{"n_layer": 8, "d_model": 512, "n_head": 8, "n_kv_head": 8, "head_dim": 64, "d_mlp": 1024, "vocab_size": 8192, "activation": "swiglu", "norm": "rmsnorm", "norm_place": "pre", "norm_eps": 1e-06, "positions": "rope", "rope_base": 10000.0, "rope_fraction": 1.0, "qk_norm": false, "attn_scale": 0.125, "bias": "none", "tie_embeddings": false, "parallel_block": true, "init": "uniform", "init_std_qkv": 0.0167, "init_std_o": 0.0, "init_std_up": 0.0167, "init_std_down": 0.0, "optimizer": "muon", "lr": 0.00159, "beta1": 0.93, "weight_decay": 0.078, "lr_head": 0.0059, "warmup_steps": 200, "schedule": "wsd", "decay_fraction": 0.703, "decay_shape": "linear", "final_lr_fraction": 0.1, "batch_tokens": 65536, "seq_len": 512, "doc_mask": false, "train_tokens": 418200000, "steps": 6382, "dataset": "wikipedia_en"}
MLP neurons of a small language model. Each row is named by its layer, matrix (gate and up: input weights) and neuron, and shows model dimensions 128-223. Each number is 128 + 24 x the weight over its row's rms, rounded and kept within 0 to 255. A neuron's up and down rows have the sign that makes its largest values positive.
After each neuron's rows, "fires on" lists the tokens most often at its 100 highest values on Wikipedia text that the model never trained on.

L2.gate554 [151  97 152 152 125 118 122 106 116 130 170  89 110 120 113  92 114 118  82 110 121 120 117 148 174 157 160 151 119 132 123  96 166 131 131 120 138 119 142 143 121  79 132 143 109 145 102 102 132 125  86 122 132  83  97 112 130 115 153  77 125 131 131 107 150 126 139 109 147  89 137  98  88 117 115 101 138 153 105 141 187 117 116  72 102 121 153 115 199 138  90 120 132 129 128 118]
L2.up554 [141 110 122 144 133  99 130 122 138 141 119  92 137 120 132 126 126 164 138 108 111 105 138  69 120 100 104 148  99 105 163 113 144 191 128 146 131 158 135 152 129 159 138 144 142 130 145  99 113 166 101 110 155 100 129 112 153 117 141 118 170  95 133 147 172  80 163 151 110 129 138  82 110 125 153  94 128 167 122 166 112 155 109 117 115 147 119 172 145 119 114 134 125  89 161 160]
fires on: " life", " of", " contrast", " time", " negative", " when"

L2.gate624 [130 150 121 103 130 136 126 153 126 147 137 124 101 159 130 106 153 107 160 152 119 136 142 126 132 136 134  94  93  93 123 102 115 120 152 122  96  92 109 124 106 136 168 121 131 133 103 118 122 134 149 122 158 107 143 161 126 119 196 152 126  97 151 162 132 104 139 154 168 180 126 129 144 136 142 122 160 121 166 117 114  99 154 138 141 110 122  95  87 107 139 148 144 145 113 150]
L2.up624 [129 106 142 119 116 157 121 116 117 125 105 132 141 135 105 113 126 119 129 135 103 152 127 131 100 143 151 131 113 148 186  98 143 104 123 129 111  85 117 140 150 121  72 167 152 157 124 121 161 140  81 141 150 117 164 177 110 127 149 130 125 117 119  96 103 128 106 152 115 113 115 152 120  96 127  89 149 172 143 121 121 123 124 154 124  86 113  98 180 138 136 164 161 133 118 136]
fires on: " res", "\n", " tr", "res", " Res", ";"

L2.gate1018 [150 137 115 129 122  99 129 137 167 120 122 130 129 151 124 142 162 146 164 108 114 133 111 166 125 128 128  94 156 122 114  89 161 141 114 155 121 139  83 127 101 130  98  92 169 103 142 149 153 114 112 120 128 170 144 172 100 184 142 171 156 124 170 162 135 101 116 153 131 118 119 105 115 138  81 140 149 169 100 114  89 112 145 116 130 139 149 126 130 106 102 148 125 112 118 121]
L2.up1018 [160 150 155 116 140 174 136  98 144 149 124 137 142 114 107 109 130 181 138 111 145 138 149  95 134  95 178 124 154 141 125 137 117 150 156 114 110 149 136 123 189 177 106 132 148 155 119 125 118 127 136 133  81 106 166 129 129 114 154 123 179 111 176 109 117 125 141 168  98 145 145 107 143 120  82 161 121 126 130 132  96 156 102 174 167  99 143 133 139 150 138 115 118 166 134 119]
fires on: ".", " Van", " McK"

L2.gate782 [134 102  70 135 135 115 108 135 121 134 118 164 179 119 122 115 147 107 109 170 134 113 118 141 130 142 143 127 114 124 147 162  80 159 147 118 142 126 110 160 171 122 115 160 154 115 152  99 143 149 153 121 112 116 141 143 134 129 134 152 140 144 144 109 128 166 167 129 176 137 107 143  86 103 107 138 117 124 126 169 110 141 155 128 157 133 116 147  85  96 172 116 146 158  81 171]
L2.up782 [132 115 132  52 179 128 142 112 132  78  99 148  98 150 118 111 133 139 159 108 146 113 132 120 142 124 133 116  98 122 129 151 137 112 148  94 124 167 129 129 106 103 111  96 143 126 161 112 132 160 195  91 130 133 152 151 119 152 137 114 109 155  91 108  99 158 171 141 147  98 121 172 125  96  93 134 116 136 137  90 116 189 168 149 135 100 119 156 152 135  98 124 179 124  96 175]
fires on: " of", " De", ".", " Lu", "ie", " as"

L2.gate58 [147 169 141 125 155 105 142 110 156 132 127 114 117 119 133 131 140 150  93 153  88  96 123 145 112 125 101 109 153 110 127 133 114 120 194 104 156 101 153 144 118 146 128 118 143 132 128 109 172 128 158 112 110 119 145 154 106 139 117 159 127 131 158 153 131  99 144 165 102 117 136 106  84 166 146 142 114 135 105 102 136 138 136 142 109 110 131 117 126  99 132  98 156 134  98 126]
L2.up58 [134 111 122  95 105 142 112 111 122 123 155 130  89  96 107 136 145 178 117 115  96 105 136 118 136  95 129 104 155 153 118 127 166 141 121 123 124 105 129 134 118 129 132 141 160 155 105 129 137 120  93 112 124 142 127 175  81 146 129 162 146  99 120 103  75 176  99 144  48 161 158 108 143 103 120 154  68 137 104 114 109 142  83 119 101 147 115  86 155 115 113 130 130  67 117 165]
fires on: ".", "ve", "y", " Stan", " and"

L2.gate580 [169 143 138 175 100 148 157 137 148 112 151 132 156  52 124 122 123 129 105 174  80 102 129  95 121 121 157 115 130  95 115 110 144  99 179 141 115 122 108 140 106 147 130 139 120 119 128 111 136 157  92 137 106 125 136 123 126 138 180 132 144 106 129 122  95 117 106 140 133 137 137 125 134  96 118 148 123  97 129 100 146 108 118 136 142 122 163 141  95 115 135 131 136 117 103 135]
L2.up580 [168 127 112 112 128 136 141 123 146 103 103 131  97 100 128  97 118 113 132 150  77 127 120 120 100 103 150 128 127 139  96 104 124 104 101 151  84 108 144 129 128 150 116 150 145 104 172 119 122 137 132 118 119 116 166 176 115 106 146 122 139 106 131  99 108 126 140 169 143 102 145 140 101 142 120 163 119 117  87 137 130 136 106 158 147 135 130 141 129 129 119 127 160 111 152  98]
fires on: "\n", "==="

L2.gate6 [145  91 128 135  83 152 138  97 109 124 119 196 156  95 107 100 109 141 148 152 119 144 114  99 124 126 173 115 100 133 147 131 104 107 192 122 182 146  93  98  78 107 142 130 142 160 128 124 138 133 117 136 133 129 142 150 134 109 104 150 124 167 118 121 137 112 134 131 117 132  83 141 114 118 122 129 126 140 148 142  96 149 129  64 138 152 103 153 129 128  98 151 126 121 134 165]
L2.up6 [123  96 106  83 133 157  95  99 182 131  82 171 133 103 145 137 117 149  93 117 125 128 124 130 130 129 165 127 118 153 123 122 170 145  98 126 100 157 178 125  98  95 145 116 120 135 131 107 107 137 115 140 139 113 129 141 149 109 116 129 133 111 117 121 172 137 143 134 119  98 104 125 126 119 146 101 111 131 158 123 140 143 101 127 103 136  90 161 162 164 124 119 137 146 143 131]
fires on: ".", " C", " of", "ree", "\"", " White"

L2.gate710 [120 124 127 138 102 128 168 109 142 119 143 150 141 117  94 126 111 115 152 152 155 153 132 170 111 113 110  94 104 100 116 172  98 121 141 101 126 108  98 151 117 107 120 162  55 160  78 138 145 117 112 144 134 130 157 104 141 133 162 135 118 130 101 141 133 105 111 134 106 133 141 135  95 152 117 108  95 145  99 150 153 131 101 109 132 149 145 138  99 111  73 127 106 121 126 135]
L2.up710 [149 145 122 147 118 127 156 141 158 171 124 141 154 130 116 118 104 120 142  92 103 154 134 201 144 151 139 129 100 127 123 124 101  88 161 111 173 107  93 166 128 132 167 147 112 143 109 166 136 142 165 139  74 100 135 113 144 135 130  91 139 132  98 116 145 115 120 130  88 163 143 159 111  88 123 147  99  87 155 153 146 121 123 114 149 149 158 162 155 132 144 127 154  94 144 163]
fires on: ",", ";", " –", " \""

L2.gate577 [138 139 134 119  97 115 118 108 124  95  93 110 126 165 157 129 106 121 104 153 138 122 127 119 131 159 164 141 100 147 182 144 114 149 130 132 137 118  99 150 149 139 202 120 114 127 151 103 102  97 122 113 135 136 129 102  90 148  94 104 154 129 104 133  79 160 137 131 162  91 121 128 125 125 105 115 107 164 124 157 150 134 110 144  94 135 111 119 108  97 122 143  79  81 128 121]
L2.up577 [105 113  96 107  91 133 161 121 100 131 104 146 146 145 154 106 180 113 123 123 122 143 137 179 165 127 143 118 142 149 138 124 100 127 135 173 151 104 122 158 148 152 114 126 152 109 125 146 143 150 133 147 101 131 139 110 150 168 115 128 140  99 122 131 114 145 130 118 116 144 103  96  93 132 124 125 139 143 129 127 152 126  87 130 124 107 127  72 144 118 155 180 137 132 114  83]
fires on: " were", ".", " or", " and", " are"

L2.gate736 [180 107 102  80 135 155 158  93 120  86 109 157 121 122 104 139 142 124 108  96 103 159 104 121 140 101 152  83 129 129 148 141 137 145 167 134 112 112  89 105 124 107 112 133 131 121 133 124 126 109 168 134 148 145 151 151 117 160 135 110 188 100 138 164  90 130 135 159 143  96 134 129 130 138 122 108 115 134 128 167 124 149 139 110 133 142  87 114  99 113 153  93 119  98 133 155]
L2.up736 [123 113 117  55 140 102 105 145 151 134 150 115 159 131 142 129 161 155 118 120 125 155  99 104 168 128 150 107 166 117 120 152 153 131  81  93 104 118 138 129 121 122 151  98 125 109 127 135 149  96  97 116 142 132 102 122 150 125  91 138 143 105 125 168 137 127 116 134 106 114 116 123 117 116 153 124 132 123 161 103  93 125 121 138 141 190 118 113 136 135 142 167 146  82 149  65]
fires on: ".", " de"

L2.gate812 [122 123 151 151 141 135 144 158 106 119 140 168 159 115  86 186 131 111  91  92 131 147 129 140 116  95 119  93 127 134 149 112 144 123 132  84 183 114  95 136 132  98 147 148  99 142  58 152 147 157  78 122 132 126 109 116 126 156 138 122  82 138 137 121 122 111  99 167  95 166 125 126 104 131 112 122 107 134 135 183 116 141 153 139 135 112 149 154 114 121  96 140 131 104 151 150]
L2.up812 [124 104 134 144 112 123 120 112 128 116 136 117 136 177 107 153  66 118 145 113 155 155 156 156 125 112 133  84 129 121 103 177  97 138 128 156 124 128 100 163 145 109 145 124  91 133 106 117 169 128 134 147 127 128 119 162 147 113 166 127 117 145  85 152 134 156 123 104 114 151 130 160  84 144 112 122 111 134 175 129 119 153  98 114  97 160 124 178 135 113 101 163  86 130 190 133]
fires on: ",", " October", "t", "ive", ";"

L2.gate563 [118 103 121  88 161 116 110 142 113 116  82 181 139 137 111  73 142 122 107 138 120 107 117 153 167 115  76 108 139 173 143 128 107 171 142 192  89 151 138 112 120 155 114 105 115 125 166 160 133 110 118 111 122 148 153 133  99 138 158 152 166  83 134 163 128  83 109 132 109 118 152 152 117 110 100  75 160 105 154  96 124 124 142 112 121 146 106 152 130 121 164  86 149 118 106 121]
L2.up563 [107 119 144 117 152 124 129 121 107  90 138 121 128 102  89 116  86 137 177 200 106 152  65 133  87 124  97 139 169 139 155 130 160 162 125 118 131 126 118 151 130  98 107 118  85 104 117 126  80 132 150 147  98  74  96 132  75 160 154 123 141 133 134 119 117 148 171 171 121 126 119 111 107 151 140 117 104 110 140 114 132 106 166  94 129 110 139 126 130 138 148 108 171 113 154 150]
fires on: " The", " Col", " Ber", " Good", " Mot"

L2.gate1021 [132 153 109 160 122 135 191 109 129 138 172 142 139 113 129 115 142 101 126 159 159 165 124 125 110 134 156 143 111 116 146 171 129 123 158 100 165 165 119 140 122 101 133 119 133  97 130 146 155 114 103 152 122 138 136 120 112 165 133 122  92 126 143 127 142 147 104  89 165 117 143 104 128 126 129 124 141 129 107 165 138 145 115  99 139 103 105 103 134  99 145 158 117 151  95 112]
L2.up1021 [143 139 151 110 117 131 123 121 108 109 125 134 107 170 137 123 129 115  94 118 137  93 136 110 183  91 155 112  96 101 108 127 111 140 153 108 135 111 147 112 145 107 146 120 102 156 129 123 121 178 161 119 121 114 154  61 127 160 149  90 175 113 103 149  87 143 115 133 147 162 141 123 119 146 137 178 125 119 123 146  72 136 112 151 143 173 117 139 148 109 104 122 140  81 143 151]
fires on: " –", " of", "es", "s", ",", " time"

L2.gate221 [133 140 140 113 125 121 135 117 177 118 140 115 140 118 123 146 139 132 125 130 154 135 117 174 127 125 119 114 136 162 136  71 168 117 114 132 164 164 105  45  87 125 137 155 101 169 159 156 129 136 155 109 140  87 152 137 135 145 122 155 110 127 141 149 180 125 131 135 142 114 110  96 138 106 121 101 115 130 121  95 180 119 124 150  77 167 147 116 144 114 123 133 155 132 120 136]
L2.up221 [145 125 129  82 153 117 118 122 170 146 104 116 107 118 131 149 177  93 124 157 131 127 121 123  93 127 130 106 141 147 123 155 111 133  80 124 161 149 120 111 115 200 166 138 137 163 146  85 118  98 185 161 118 131 162 114 131  88 142 108 144 131 126 130 161 130 157 134 161 116 108 161 128 127  98 112 165  86 106 142  99 183 148 137 132 155 111  84 144 111 112 124 128 134 155 114]
fires on: " |", "."

L2.gate971 [126 124 112 188 104 118 133  87 123 167 124 125 149 191 141 125  88 142  96  81 120 138 145 134 133 130 130  78 128 136 200 102 115 178 179 137 150 170 130 110  80 110  81 142 135 157 128 160 119 126 148 135 136 105  96 103 122 154 140 130 117 162 137 140 151 121 103 121 131 121 141 126 110 119  76  71 152 145 149  94 162  85 137 124 136 130 107 131 120 107 124 133  69 118 189 128]
L2.up971 [139 118 111 184 145 154 167 113 128 135 108 139 155 161 140 107 137 109 133 135 155 113 176 133 152 158 142 119  97 163 169 111 113 133 148 125 108 130 137  95  95 158  88 145  97 134  85 140 117 150  97 131 139 115 131 150 126 125 140 139 101 167  83 132 158 179 159 114 104  84 124 130  85 132 106  86 142 128 170 101 127 114 133 136 114 122 129 148 131 124 145 145  94  90 137 164]
fires on: "ed", "ing", " of", "cl", "ped"